{"n_kv_head": 6, "vocab_size": 512, "parallel_block": false, "beta1": 0.93, "warmup_steps": 200, "schedule": "wsd", "doc_mask": false, "dataset": "wikipedia_en"}
MLP neurons of a small language model. Each row is named by its layer, matrix (gate and up: input weights; down: output weights) and neuron, and shows model dimensions 80-143. Each number is 50 + 10 x the weight over its row's rms, rounded and kept within 0 to 99. A neuron's up and down rows have the sign that makes its largest values positive.
After each neuron's rows, "fires in" lists the words (lower case) most often at its 100 highest values on Wikipedia text that the model never trained on. A number after a token or word is its count.

L4.gate210:41 59 57 45 51 59 32 48 37 55 52 63 55 49 57 49 59 43 35 51 57 32 38 45 49 28 45 50 46 51 37 62 29 54 37 44 50 62 41 34 49 46 69 54 28 69 50 39 36 62 48 50 44 46 49 44 46 46 33 53 33 35 43 34
L4.up210:74 53 66 49 49 50 49 48 45 48 49 41 45 56 44 56 32 56 63 44 45 33 34 59 57 54 54 56 55 62 39 54 44 43 70 52 42 49 48 66 53 38 61 49 46 56 57 71 64 46 44 39 44 51 60 41 38 45 25 44 47 52 56 45
L4.down210:37 40 47 31 39 68 37 60 33 56 54 59 49 45 66 39 38 49 35 39 39 50 70 60 59 44 47 58 70 46 46 58 46 25 49 63 44 38 42 56 49 50 45 40 55 59 40 39 52 60 40 67 66 54 61 47 46 51 72 56 49 51 53 62
fires in: "and" 100

L4.gate263:48 50 57 46 52 49 55 56 31 34 62 41 24 55 63 58 42 54 47 53 54 56 41 40 35 48 50 56 42 58 64 35 71 53 49 55 51 71 57 52 42 62 64 30 60 64 55 62 51 27 47 38 56 34 44 45 49 45 59 68 61 52 50 55
L4.up263:48 45 42 20 49 42 50 60 50 43 64 60 43 43 61 36 60 54 46 46 67 46 50 48 67 60 35 63 36 57 52 49 57 47 44 57 52 48 48 42 46 49 64 54 33 56 69 39 48 44 37 44 37 49 51 46 42 35 61 47 52 38 41 56
L4.down263:70 45 53 52 63 61 55 63 43 45 47 45 36 44 72 58 52 74 59 57 41 37 44 46 40 47 44 61 47 27 42 51 57 52 37 35 39 48 38 49 47 35 47 42 52 55 67 58 60 56 43 55 52 23 45 53 44 49 46 61 41 51 59 48
fires in: "more" 21, "after" 16, "on" 14, "one" 9, "only" 6

L3.gate349:45 66 47 43 48 63 64 52 49 66 48 31 63 50 39 44 61 53 41 57 26 29 37 49 54 56 50 68 71 54 28 63 52 64 43 53 45 45 45 55 40 49 51 51 52 55 41 38 55 50 37 59 62 43 53 39 47 50 66 51 43 28 66 46
L3.up349:41 52 45 48 65 69 54 52 44 40 67 43 50 64 50 51 43 43 38 47 61 62 39 59 41 55 53 43 66 61 44 46 52 57 34 54 37 53 52 49 56 36 32 49 46 65 51 46 56 53 57 54 44 53 53 49 58 46 55 55 40 48 46 40
L3.down349:59 41 46 57 36 43 56 61 49 55 45 49 51 58 61 43 52 54 69 61 55 50 66 48 61 41 40 56 67 33 38 56 48 59 72 47 70 53 54 53 51 69 39 40 62 46 47 65 51 54 48 34 47 32 49 50 79 35 55 51 49 72 52 41
fires in: "with" 68, "to" 16, "at" 9

L3.gate79:44 64 44 46 51 60 35 65 44 61 53 36 58 59 33 56 56 37 47 62 65 38 51 56 46 49 46 53 30 63 38 64 59 58 47 58 70 54 52 50 41 47 65 36 58 39 50 55 52 44 38 54 47 53 46 45 48 57 40 60 42 39 69 45
L3.up79:48 58 47 39 38 53 36 47 30 71 45 44 67 69 48 67 46 45 65 53 44 52 33 52 47 59 51 67 62 55 56 27 58 45 55 55 59 55 57 51 42 51 53 40 57 44 55 59 23 71 41 37 53 31 50 51 42 47 39 56 45 52 54 41
L3.down79:44 44 41 66 52 38 56 54 45 68 42 43 26 58 54 42 41 47 55 62 52 58 56 39 56 56 53 54 39 48 47 69 42 49 40 41 70 41 43 61 60 48 56 36 60 38 51 40 58 58 50 45 49 61 53 48 74 49 62 69 34 44 36 60
fires in: "from" 47, "to" 45

L6.gate270:49 48 63 68 49 51 44 57 41 66 23 46 34 56 56 58 32 44 40 54 54 48 45 39 58 57 34 35 57 40 53 29 61 36 58 45 33 57 54 45 47 53 44 51 59 60 45 50 54 46 42 48 42 59 77 40 45 63 39 36 44 48 58 53
L6.up270:49 39 38 38 64 51 64 59 53 54 30 63 64 61 65 54 46 46 60 47 59 52 49 54 66 37 85 38 48 49 51 55 44 49 46 54 56 41 52 52 50 48 38 49 43 54 64 62 58 51 71 40 43 42 65 75 43 47 49 63 37 46 48 55
L6.down270:45 50 48 60 49 62 47 60 44 55 61 46 60 37 51 56 63 59 50 39 52 37 59 29 46 49 64 46 51 55 63 38 46 46 29 35 53 46 55 47 58 62 57 58 56 49 51 58 52 61 48 43 61 36 32 63 40 64 57 41 57 61 33 49
fires in: "first" 52, "institute" 8, "institutions" 5, "instead" 4

L4.gate350:49 41 45 50 74 60 61 37 50 71 49 37 49 41 37 39 60 54 43 48 38 36 57 52 67 59 39 62 71 53 51 34 50 58 42 52 46 39 49 58 53 49 36 57 57 31 51 25 55 68 19 44 64 57 43 43 55 48 45 55 62 49 36 47
L4.up350:41 35 50 45 49 56 54 38 43 60 41 42 56 59 48 63 54 50 62 31 42 29 35 50 55 50 45 64 43 45 56 44 64 65 59 59 51 58 47 37 61 39 54 48 52 36 51 45 57 53 19 55 39 43 51 49 54 44 49 76 60 54 51 46
L4.down350:44 59 39 50 48 52 30 46 54 53 32 50 69 55 45 51 42 57 51 50 55 46 57 46 60 44 44 59 46 50 35 62 22 43 52 48 60 43 50 60 43 47 39 49 52 58 46 40 60 55 41 53 62 56 52 34 53 50 48 49 29 57 57 65
fires in: "to" 73, "not" 8, "towards" 4, "took" 4

L8.gate259:54 40 67 47 40 49 47 58 56 43 50 66 58 51 42 29 49 39 57 55 51 49 52 60 34 61 52 69 55 52 53 56 60 42 56 47 69 46 69 54 54 39 61 40 63 42 44 48 45 46 48 48 46 47 61 48 55 58 54 59 46 42 46 57
L8.up259:45 44 42 60 45 46 62 61 61 49 73 28 47 41 36 57 59 58 63 64 49 37 69 58 44 56 53 40 59 62 43 48 45 62 59 50 57 58 63 59 45 52 60 41 47 50 41 57 55 45 37 42 67 60 48 64 62 44 31 45 46 36 63 55
L8.down259:55 39 55 57 44 54 46 53 53 51 65 62 38 55 55 46 25 59 66 62 44 46 55 48 39 58 50 56 41 34 39 55 47 39 57 55 55 33 51 51 61 48 59 38 43 56 48 41 59 51 38 32 55 44 41 61 59 53 39 49 41 53 34 62
fires in: "in" 55, "at" 5, "of" 5

L8.gate212:42 55 55 32 61 42 55 48 51 63 61 39 53 39 44 46 53 41 50 55 55 38 46 64 66 62 58 64 60 44 44 46 50 35 56 41 58 55 45 63 41 53 35 54 55 35 50 49 51 55 72 39 60 57 60 50 43 46 39 53 33 40 55 50
L8.up212:34 37 44 52 61 31 43 66 55 69 56 47 56 39 41 39 38 37 41 56 53 64 51 52 53 47 46 51 37 55 47 63 49 54 73 33 52 42 59 55 43 48 44 43 55 40 38 43 41 48 41 53 69 46 59 34 38 54 50 67 44 47 41 40
L8.down212:61 62 44 54 38 49 64 51 43 56 54 64 42 53 64 48 42 49 55 47 51 50 64 58 57 39 60 56 45 61 41 71 46 49 45 39 60 42 62 58 56 52 47 56 43 55 46 49 47 60 52 39 55 49 57 44 55 49 42 50 50 52 68 44
fires in: "from" 31, "by" 29, "to" 9, "at" 8, "for" 7

L8.gate281:25 54 65 46 43 55 51 42 56 24 51 41 46 53 42 55 38 39 49 62 38 46 58 50 49 22 52 58 49 55 50 50 58 55 45 40 53 37 49 63 60 58 56 41 41 38 57 47 47 44 53 42 50 41 55 58 36 30 42 45 47 47 54 38
L8.up281:42 47 50 31 57 55 68 39 45 50 25 46 57 42 52 22 49 50 51 61 60 67 45 52 56 49 45 52 52 62 32 57 44 65 44 38 57 48 59 53 49 47 61 61 59 45 57 46 65 53 53 63 88 53 41 31 59 44 51 51 47 53 52 51
L8.down281:58 73 48 41 41 58 51 43 39 51 43 52 50 73 55 61 49 58 57 36 63 28 42 49 50 64 39 46 45 58 44 63 63 38 51 42 53 59 51 54 57 29 68 64 46 21 50 34 58 51 52 52 58 63 61 46 63 50 46 68 46 60 61 51
fires in: "after" 31, "to" 22, "under" 9, "received" 6, "too" 4

L8.gate286:56 53 59 41 29 48 52 49 43 56 45 60 34 61 50 48 33 55 37 61 54 64 38 50 55 53 34 57 41 53 44 52 50 36 57 52 54 61 60 55 31 40 58 35 44 56 48 33 48 28 60 65 75 54 52 58 58 42 64 52 40 46 42 37
L8.up286:29 53 49 54 46 55 57 59 49 48 43 46 28 37 56 50 51 41 57 50 45 66 45 53 48 45 40 51 60 58 54 52 54 52 57 55 40 40 34 61 66 36 49 49 43 46 48 30 33 52 42 73 69 57 56 39 51 61 56 51 58 61 38 43
L8.down286:69 54 52 44 50 42 58 41 51 37 48 47 32 38 46 34 38 51 66 57 57 41 51 52 42 32 45 35 46 42 58 45 56 48 64 58 47 66 40 65 36 32 53 53 61 64 61 41 40 28 36 34 58 45 64 51 38 39 53 39 51 39 66 54
fires in: "at" 41, "s" 13, "mixed" 10, "itself" 8, "its" 5

L4.gate283:29 56 36 28 56 53 40 48 66 57 58 43 63 42 51 51 44 50 64 56 52 48 46 44 69 37 41 54 41 40 23 34 64 42 44 53 54 38 60 58 55 41 46 52 54 70 41 53 43 62 26 27 54 33 51 57 46 62 45 50 62 41 50 42
L4.up283:47 65 35 52 43 52 40 47 57 47 47 61 55 45 54 38 60 51 43 30 62 50 53 43 65 53 54 50 50 44 46 35 63 50 55 49 55 46 32 49 34 41 57 48 39 24 43 45 51 54 62 59 54 55 47 42 55 43 60 31 32 55 37 57
L4.down283:62 37 63 52 52 67 27 51 38 49 54 44 36 40 45 50 34 41 60 72 49 54 42 53 54 55 55 56 37 42 42 64 54 53 44 49 42 42 62 52 55 63 61 56 36 70 47 46 58 29 47 54 72 35 59 50 39 49 66 62 50 52 55 62
fires in: "at" 45, "and" 39, "attack" 4

L7.gate233:50 45 53 54 27 43 44 38 58 52 50 46 54 52 63 49 59 35 42 57 42 39 58 32 66 42 33 65 40 54 51 58 54 47 47 32 67 49 51 51 38 57 56 46 51 39 36 27 51 50 37 46 81 61 41 43 51 44 41 44 63 38 57 53
L7.up233:44 49 47 40 46 63 52 33 48 40 44 43 71 59 41 58 48 60 31 45 50 52 43 48 73 42 40 57 53 49 50 50 38 42 49 31 51 55 27 42 41 68 35 50 58 60 34 41 59 60 29 50 55 53 54 62 36 51 54 30 56 70 58 50
L7.down233:53 50 47 36 26 51 48 33 41 44 50 42 62 53 61 47 62 57 43 48 35 43 52 31 49 40 37 63 40 51 37 60 49 44 55 39 42 57 61 54 46 38 45 55 54 34 39 49 48 41 24 46 72 55 42 37 47 56 53 51 33 51 63 54
fires in: "to" 52, "would" 17, "not" 12, "too" 4, "should" 4

L6.gate68:41 52 57 40 47 54 42 37 62 71 39 65 61 63 29 46 44 59 74 48 59 54 58 50 64 60 47 51 57 45 35 50 45 40 53 53 41 38 53 53 43 59 56 57 50 59 33 34 41 55 37 42 51 35 37 57 38 48 55 30 55 44 55 60
L6.up68:43 50 45 37 50 27 44 46 49 39 55 32 66 47 39 45 51 39 45 58 41 59 45 52 51 56 37 62 39 50 50 53 34 49 54 54 61 49 34 60 52 49 48 44 61 47 41 61 43 37 42 44 68 54 59 63 48 30 30 39 46 58 47 49
L6.down68:50 51 47 61 58 52 36 49 52 39 63 46 57 43 42 58 46 54 29 45 50 47 64 48 59 50 36 51 61 70 64 64 49 51 52 49 62 58 47 44 54 54 38 44 41 52 59 36 56 46 50 42 54 62 70 45 47 62 71 46 47 44 51 59
fires in: "to" 62, "and" 10, "total" 4

L7.gate328:41 38 54 57 51 59 47 52 70 51 45 50 63 39 72 64 50 53 60 50 62 52 61 42 63 41 44 65 70 54 39 39 53 50 45 53 66 47 44 50 46 34 32 52 54 53 48 41 38 55 47 61 48 44 52 40 60 47 60 56 47 60 68 52
L7.up328:41 47 53 62 44 42 46 52 46 36 52 49 46 60 44 48 38 48 43 70 47 60 48 37 67 49 67 30 44 52 38 72 54 59 48 39 56 54 63 62 38 49 60 56 52 52 31 61 62 46 55 48 61 41 38 42 51 52 30 39 64 43 61 35
L7.down328:41 58 59 61 43 54 49 46 61 47 37 58 50 60 51 43 42 47 58 69 71 49 57 54 54 49 51 49 60 58 39 62 48 55 71 47 52 49 42 49 41 43 47 38 70 46 59 27 58 44 53 25 56 48 57 55 44 46 44 52 48 40 64 57
fires in: "to" 69, "into" 7, "total" 4

L4.gate15:61 40 62 46 63 48 36 71 35 42 32 33 33 49 49 70 51 53 36 52 52 69 31 26 64 50 64 43 51 54 57 68 63 64 36 69 56 57 54 36 41 30 57 54 57 56 59 62 27 53 58 39 70 49 53 50 40 37 37 77 34 45 44 60
L4.up15:50 58 50 54 52 67 52 32 48 50 56 51 61 41 58 54 47 62 43 51 37 49 38 37 71 54 60 64 53 52 63 51 65 40 53 43 63 69 44 44 58 51 47 44 48 63 57 50 53 43 67 42 43 41 52 36 61 53 45 55 35 59 54 52
L4.down15:38 63 56 44 42 62 48 38 47 60 60 46 40 57 63 59 48 48 47 52 69 43 51 58 50 43 52 46 43 56 52 49 53 52 54 53 48 41 56 55 68 69 52 51 45 40 52 43 61 41 44 43 41 49 39 46 29 31 65 31 60 54 55 50
fires in: "between" 27, "made" 16, "went" 9, "built" 7, "however" 7